Part of a small language model's weights.
Training: a variant of Adam for these matrices, 733M tokens.
MLP neurons of a small language model. Each row is named by its layer, matrix (gate and up: input weights) and neuron, and shows model dimensions 16-79. Each number is 50 + 12 x the weight over its row's rms, rounded and kept within 0 to 99. A neuron's up and down rows have the sign that makes its largest values positive.
After each neuron's rows, "fires on" lists the tokens most often at its 100 highest values on Wikipedia text that the model never trained on. A number after a token or word is its count.

L7.gate921:72 46 69 65 46 82 16 52 57 78 67 46 50 50 41 43 71 63 60 40 47 61 33 59 46 36 55 35 56 51 60 54 39 60 50 43 65 54 51 43 54 73 39 83 71 47 40 39 50 47 50 47 38 52 68 54 67 49 50 69 51 46 45 41
L7.up921:31 37 48 53 70 62 38 40 56 24 61 42 43 47 38 44 58 36 43 45 74 54 38 45 73 65 43 35 51 46 49 46 64 47 40 53 43 50 30 39 50 56 65 43 74 58 65 61 53 52 61 43 74 46 43 50 54 36 40 53 83 62 26 34
fires on: "," 31, " (" 22, " |" 18, " /" 9, " of" 5

L7.gate772:46 37 45 59 41 44 56 51 51 49 23 43 36 45 59 39 77 46 50 59 43 46 57 62 56 66 33 45 51 50 65 46 56 50 31 36 26 51 66 56 59 49 63 37 42 74 38 58 61 55 64 45 45 38 39 31 45 58 40 52 54 30 22 64
L7.up772:56 60 58 43 53 63 51 55 46 44 80 44 53 71 57 72 45 55 53 42 44 42 60 54 45 27 56 52 28 74 40 53 49 36 64 68 78 42 64 37 49 51 44 38 37 58 37 45 36 48 58 36 52 39 47 53 58 43 47 51 41 31 52 39
fires on: "." 94, ":" 5

L4.gate784:58 35 59 70 53 68 37 41 54 56 46 55 43 65 44 77 64 45 73 53 54 58 46 67 74 54 60 46 61 65 36 65 47 50 55 66 48 48 59 50 56 70 53 68 39 59 53 48 60 52 58 37 68 58 61 52 43 58 39 39 56 31 55 31
L4.up784:68 39 40 75 62 71 45 51 51 53 36 49 43 44 46 56 58 37 49 58 61 49 57 53 72 53 59 58 37 47 46 68 59 53 63 64 41 50 53 64 52 77 59 69 38 54 46 57 61 61 54 42 48 42 47 50 48 69 36 33 46 57 48 36
fires on: " to" 28, "en" 8, " ten" 6, " Caled" 5, "iss" 4, " Tenn" 4

L2.gate286:50 47 52 59 22 54 49 44 56 30 29 16 69 68 38 46 65 53 28 43 21 39 42 50 50 54 61 51 60 66 44 33 58 31 37 58 34 39 60 38 66 52 57 44 53 46 60 40 55 53 50 56 48 45 58 54 32 39 46 52 16 31 35 39
L2.up286:54 56 49 43 47 43 53 55 43 43 33 62 63 41 49 62 35 61 49 60 18 44 39 49 42 38 39 56 47 36 26 47 69 41 63 38 62 45 38 23 53 32 35 52 53 61 47 49 36 62 50 51 52 59 52 49 57 52 46 47 41 40 41 16
fires on: "ed" 31, "1" 16, "0" 10, "ing" 6, "ord" 5, "ir" 5

L10.gate250:60 60 48 41 49 47 66 51 61 52 33 59 49 59 40 65 48 40 52 47 56 52 38 75 33 65 43 49 63 64 35 47 51 52 58 49 65 27 53 49 66 67 30 42 31 46 40 41 45 54 44 49 63 81 62 48 52 32 61 31 47 49 53 46
L10.up250:60 46 38 45 68 52 64 47 57 47 40 43 42 54 27 71 39 22 52 66 59 60 39 54 42 45 59 54 62 60 53 42 67 53 58 51 69 41 38 47 57 57 50 54 37 52 44 57 46 66 46 67 64 74 60 37 55 34 53 15 60 53 63 41
fires on: "19" 23, "–" 12, " ended" 6, " died" 6, " began" 5

L7.gate92:63 34 30 35 44 39 63 40 46 40 58 44 66 50 43 54 60 40 45 51 43 47 54 39 40 56 64 53 66 47 47 23 37 52 58 70 48 40 40 52 27 47 54 47 31 58 60 58 45 29 47 44 51 34 36 48 35 56 54 37 38 58 53 56
L7.up92:55 36 56 47 58 51 56 36 20 47 65 28 50 74 39 81 71 24 79 30 60 61 44 49 60 46 33 50 57 47 46 31 54 51 54 51 49 41 61 24 66 31 55 28 52 39 47 39 52 59 45 44 50 58 61 65 61 40 49 55 62 35 54 50
fires on: " as" 58, " part" 6, " beginning" 4, " support" 4

L7.gate673:48 38 41 63 56 45 44 69 48 32 43 64 54 72 58 64 53 70 38 41 62 47 35 56 67 53 34 45 60 47 44 51 54 52 38 60 73 47 67 36 60 55 54 60 23 47 58 44 69 56 69 33 49 41 43 30 46 43 72 44 55 63 45 45
L7.up673:42 91 48 53 65 42 66 50 32 61 51 73 23 58 48 59 40 54 52 34 79 46 57 63 42 56 33 37 58 54 29 63 49 52 33 37 50 55 80 49 58 61 44 67 57 73 41 37 44 56 47 32 43 54 58 40 18 57 52 46 56 26 43 60
fires on: ":" 34, " World" 12, "!" 5, " road" 4, "19" 4, " by" 4

L7.gate1048:49 48 49 51 38 49 59 69 43 48 59 57 52 43 56 54 34 31 62 51 35 62 43 73 58 56 57 50 49 43 39 47 38 76 38 61 54 53 44 41 56 55 55 44 54 72 36 55 60 37 53 30 47 29 57 41 58 58 36 39 57 35 40 52
L7.up1048:56 52 55 62 45 53 67 59 40 48 48 64 51 74 44 65 39 30 58 16 41 51 61 67 33 50 51 27 27 49 33 64 39 57 53 46 54 53 55 34 57 51 45 32 58 55 40 44 60 61 71 58 51 20 66 36 52 56 51 61 55 36 38 41
fires on: " " 24, "20" 17, "–" 16, "19" 13, "." 6, ":" 5

L4.gate936:59 38 32 36 56 42 53 78 55 55 71 40 38 41 58 35 71 70 45 60 47 50 37 43 36 72 39 69 67 49 44 25 46 45 39 79 45 41 37 56 62 63 58 69 49 49 50 49 43 41 52 39 49 60 49 56 39 76 76 70 30 39 44 32
L4.up936:39 54 43 41 53 41 50 56 40 48 63 42 24 41 55 41 71 68 55 60 58 71 19 39 30 60 21 62 42 41 51 42 49 39 30 73 51 46 47 61 52 71 55 64 38 36 56 55 33 65 65 65 54 55 38 44 23 60 62 68 35 36 53 46
fires on: "\n" 89, ";\n" 6

L8.gate869:41 71 74 50 51 53 50 49 47 61 18 47 79 39 49 46 52 48 65 71 41 58 36 40 37 36 58 28 45 63 55 62 54 54 68 47 65 63 41 46 38 44 27 51 51 56 52 57 44 48 68 45 33 38 52 28 65 45 61 30 46 48 44 80
L8.up869:44 62 33 89 63 64 54 35 51 43 42 52 45 43 63 25 58 39 60 48 69 61 39 50 59 58 57 34 28 44 55 63 45 46 42 37 43 61 65 47 57 64 36 38 46 45 61 40 42 42 35 69 60 48 45 48 42 36 37 58 55 41 44 50
fires on: "0" 38, " member" 18, " million" 11, " part" 8, " president" 4

L8.gate800:41 43 34 40 54 49 56 58 56 60 74 50 36 54 49 73 50 43 58 45 22 41 47 68 52 51 64 59 46 42 63 36 39 49 55 57 53 48 42 39 66 51 32 46 51 63 55 31 47 35 69 59 51 47 42 52 61 34 45 42 53 40 55 47
L8.up800:38 49 63 48 52 46 77 33 76 40 42 57 56 56 76 58 43 15 56 43 57 57 44 75 67 56 97 44 43 36 58 54 48 39 60 46 40 45 44 39 70 53 42 44 47 64 43 59 57 61 59 49 41 33 35 43 63 50 55 54 76 56 42 50
fires on: " " 46, "19" 11, "20" 11, "–" 10, "\n" 6, " (" 4

L2.gate354:38 45 38 68 56 61 57 60 31 37 29 51 49 49 65 41 35 54 52 54 54 63 59 42 52 67 53 45 72 40 57 22 51 52 72 48 45 41 33 46 47 59 46 47 52 33 49 51 47 43 52 49 59 40 22 62 66 37 80 51 67 46 39 80
L2.up354:55 62 57 51 48 43 51 47 51 57 50 47 46 51 56 58 54 58 49 69 58 49 50 43 52 51 47 40 59 33 35 59 44 41 51 59 64 39 54 40 38 39 39 24 44 61 47 42 35 58 16 49 44 42 44 48 43 58 78 59 70 34 42 43
fires on: " end" 24, " ended" 9, " ret" 6, " invest" 6, " increase" 4, " switch" 4

L2.gate802:36 51 45 46 52 54 27 45 50 54 40 58 65 60 56 37 24 34 61 15 57 40 74 39 50 63 53 59 73 59 23 64 55 32 73 49 33 65 50 52 26 50 40 77 58 73 26 64 65 52 50 45 40 54 43 53 39 37 60 65 50 53 37 33
L2.up802:42 67 39 49 48 68 44 64 58 41 61 51 59 55 47 53 29 30 55 49 50 61 37 55 42 56 43 55 57 54 45 46 36 55 62 49 56 54 52 57 62 67 65 61 55 41 63 73 68 48 33 31 58 47 53 59 52 34 66 55 38 43 55 47
fires on: " in" 63, " into" 7, " eastern" 5, " to" 4

L10.gate339:39 52 40 25 43 44 75 59 52 53 74 67 49 48 37 49 64 63 76 28 47 49 61 52 47 44 33 67 43 82 57 54 43 61 47 43 74 31 36 60 58 51 35 62 72 71 56 40 69 51 63 70 41 51 73 28 40 46 59 56 28 42 53 58
L10.up339:48 46 47 63 59 76 45 39 55 52 53 56 69 63 52 58 52 46 46 47 47 46 61 53 47 44 48 45 30 69 26 75 59 69 32 67 67 49 47 55 45 36 33 44 63 38 61 70 34 42 30 60 49 46 46 28 58 60 59 64 52 42 78 36
fires on: " which" 39, " had" 9, " " 7, " can" 5, " it" 5, " has" 4

L10.gate773:53 36 61 51 54 49 19 79 49 49 58 47 54 53 58 46 52 40 38 60 30 41 44 65 13 44 46 56 58 51 39 51 45 49 50 47 78 50 39 42 44 64 50 55 35 51 50 50 50 55 37 24 51 39 52 54 48 65 78 55 54 44 42 43
L10.up773:40 35 48 53 43 53 41 60 72 38 59 58 54 37 29 50 57 66 43 63 48 39 64 42 61 60 31 44 44 54 57 45 68 32 32 81 58 40 46 65 24 51 45 54 56 54 87 31 40 49 66 50 31 57 55 48 26 48 64 47 41 49 51 80
fires on: "\n\n" 40, "\n" 10, "-" 9, ")\n\n" 5, ";\n" 5

L8.gate523:42 45 25 57 58 61 55 68 49 63 50 46 52 50 30 48 51 35 53 58 43 34 41 75 67 43 51 23 61 46 60 47 59 51 42 53 60 74 47 35 50 65 62 58 50 39 48 39 58 43 53 45 65 49 67 51 69 62 68 45 67 29 38 52
L8.up523:58 64 58 36 47 48 52 58 39 58 19 45 65 61 59 46 57 44 61 39 55 56 62 48 46 57 38 48 54 46 34 56 52 43 66 66 40 58 59 82 47 45 46 44 62 39 55 43 32 60 54 54 41 44 46 74 65 45 36 49 44 63 34 53
fires on: " as" 13, " up" 11, " between" 10, "ont" 7, " such" 6, "ides" 4

L2.gate884:58 34 43 70 50 56 25 48 60 60 45 45 69 59 24 47 76 61 46 46 70 35 50 56 33 43 58 62 70 58 46 57 43 68 48 42 58 52 45 35 62 78 55 57 45 43 68 36 68 69 59 38 44 37 56 49 47 58 61 61 59 46 43 56
L2.up884:50 42 62 45 60 49 50 70 80 24 54 52 53 45 39 49 47 47 45 43 56 59 43 62 62 40 46 63 40 76 35 49 55 46 34 63 43 56 66 55 65 44 59 79 39 55 58 60 45 61 49 28 55 41 48 54 41 47 55 44 58 46 61 54
fires on: " (" 83

L2.gate894:46 42 36 53 52 31 57 51 60 45 60 50 41 57 53 42 50 68 49 78 54 83 55 44 68 66 64 52 60 62 42 47 63 53 73 48 20 50 52 64 43 53 60 47 72 34 53 47 53 41 53 61 53 72 53 56 68 49 45 39 61 72 59 57
L2.up894:38 48 87 46 48 53 69 71 63 45 26 43 43 59 32 54 39 59 64 63 50 64 33 45 43 63 46 48 39 73 47 68 58 54 48 54 46 37 48 44 25 46 39 55 48 40 41 53 38 69 43 53 36 56 52 50 51 61 43 47 44 42 55 46
fires on: "," 31, "in" 27, "'," 6, " were" 5, ",\n" 4

L10.gate1313:49 54 32 70 54 62 42 66 63 63 47 35 42 53 53 66 24 61 34 56 44 47 37 55 55 40 58 58 72 71 41 47 36 39 45 45 65 45 40 53 75 60 58 52 54 45 37 43 50 41 59 38 36 56 46 47 45 44 49 62 59 60 47 44
L10.up1313:69 58 35 48 55 42 51 61 49 36 57 40 46 47 38 55 29 37 25 59 61 60 43 30 61 27 75 52 78 34 26 69 70 41 35 45 45 40 26 47 58 34 34 45 39 60 46 83 57 42 67 56 27 43 56 49 52 58 66 55 50 58 48 50
fires on: " to" 51, " helped" 7, "." 6, "-" 5, " help" 4, " R" 4

L10.gate564:55 38 54 49 29 33 67 59 66 47 40 49 48 46 39 64 43 49 55 53 43 36 51 56 25 51 59 51 59 45 39 48 46 42 44 53 63 32 58 52 26 48 49 35 55 41 55 66 34 33 41 56 62 62 26 46 61 19 64 46 58 56 47 68
L10.up564:68 22 38 62 43 21 54 52 52 51 50 46 58 43 40 53 45 43 48 51 46 44 38 55 51 35 72 44 36 57 62 50 50 47 34 58 64 42 41 45 78 61 39 29 65 43 59 61 69 34 51 38 70 51 52 55 71 35 43 65 73 80 51 41
fires on: " " 29, "19" 25, "–" 15, "20" 13

L2.gate1158:49 29 41 54 39 44 23 64 36 32 48 49 64 68 55 56 44 57 48 57 37 51 61 47 38 48 65 35 76 66 22 49 41 42 62 41 62 69 59 44 35 49 52 59 38 64 59 53 71 60 55 35 47 47 62 51 35 34 58 60 52 43 30 47
L2.up1158:57 76 27 56 60 35 72 52 39 56 77 43 46 47 37 52 34 26 47 42 56 67 37 24 48 65 76 67 49 51 58 44 34 48 27 48 52 52 49 57 49 54 47 42 42 75 43 60 55 71 63 57 42 54 54 27 32 49 58 33 38 43 58 56
fires on: " to" 59, " for" 19, ":" 5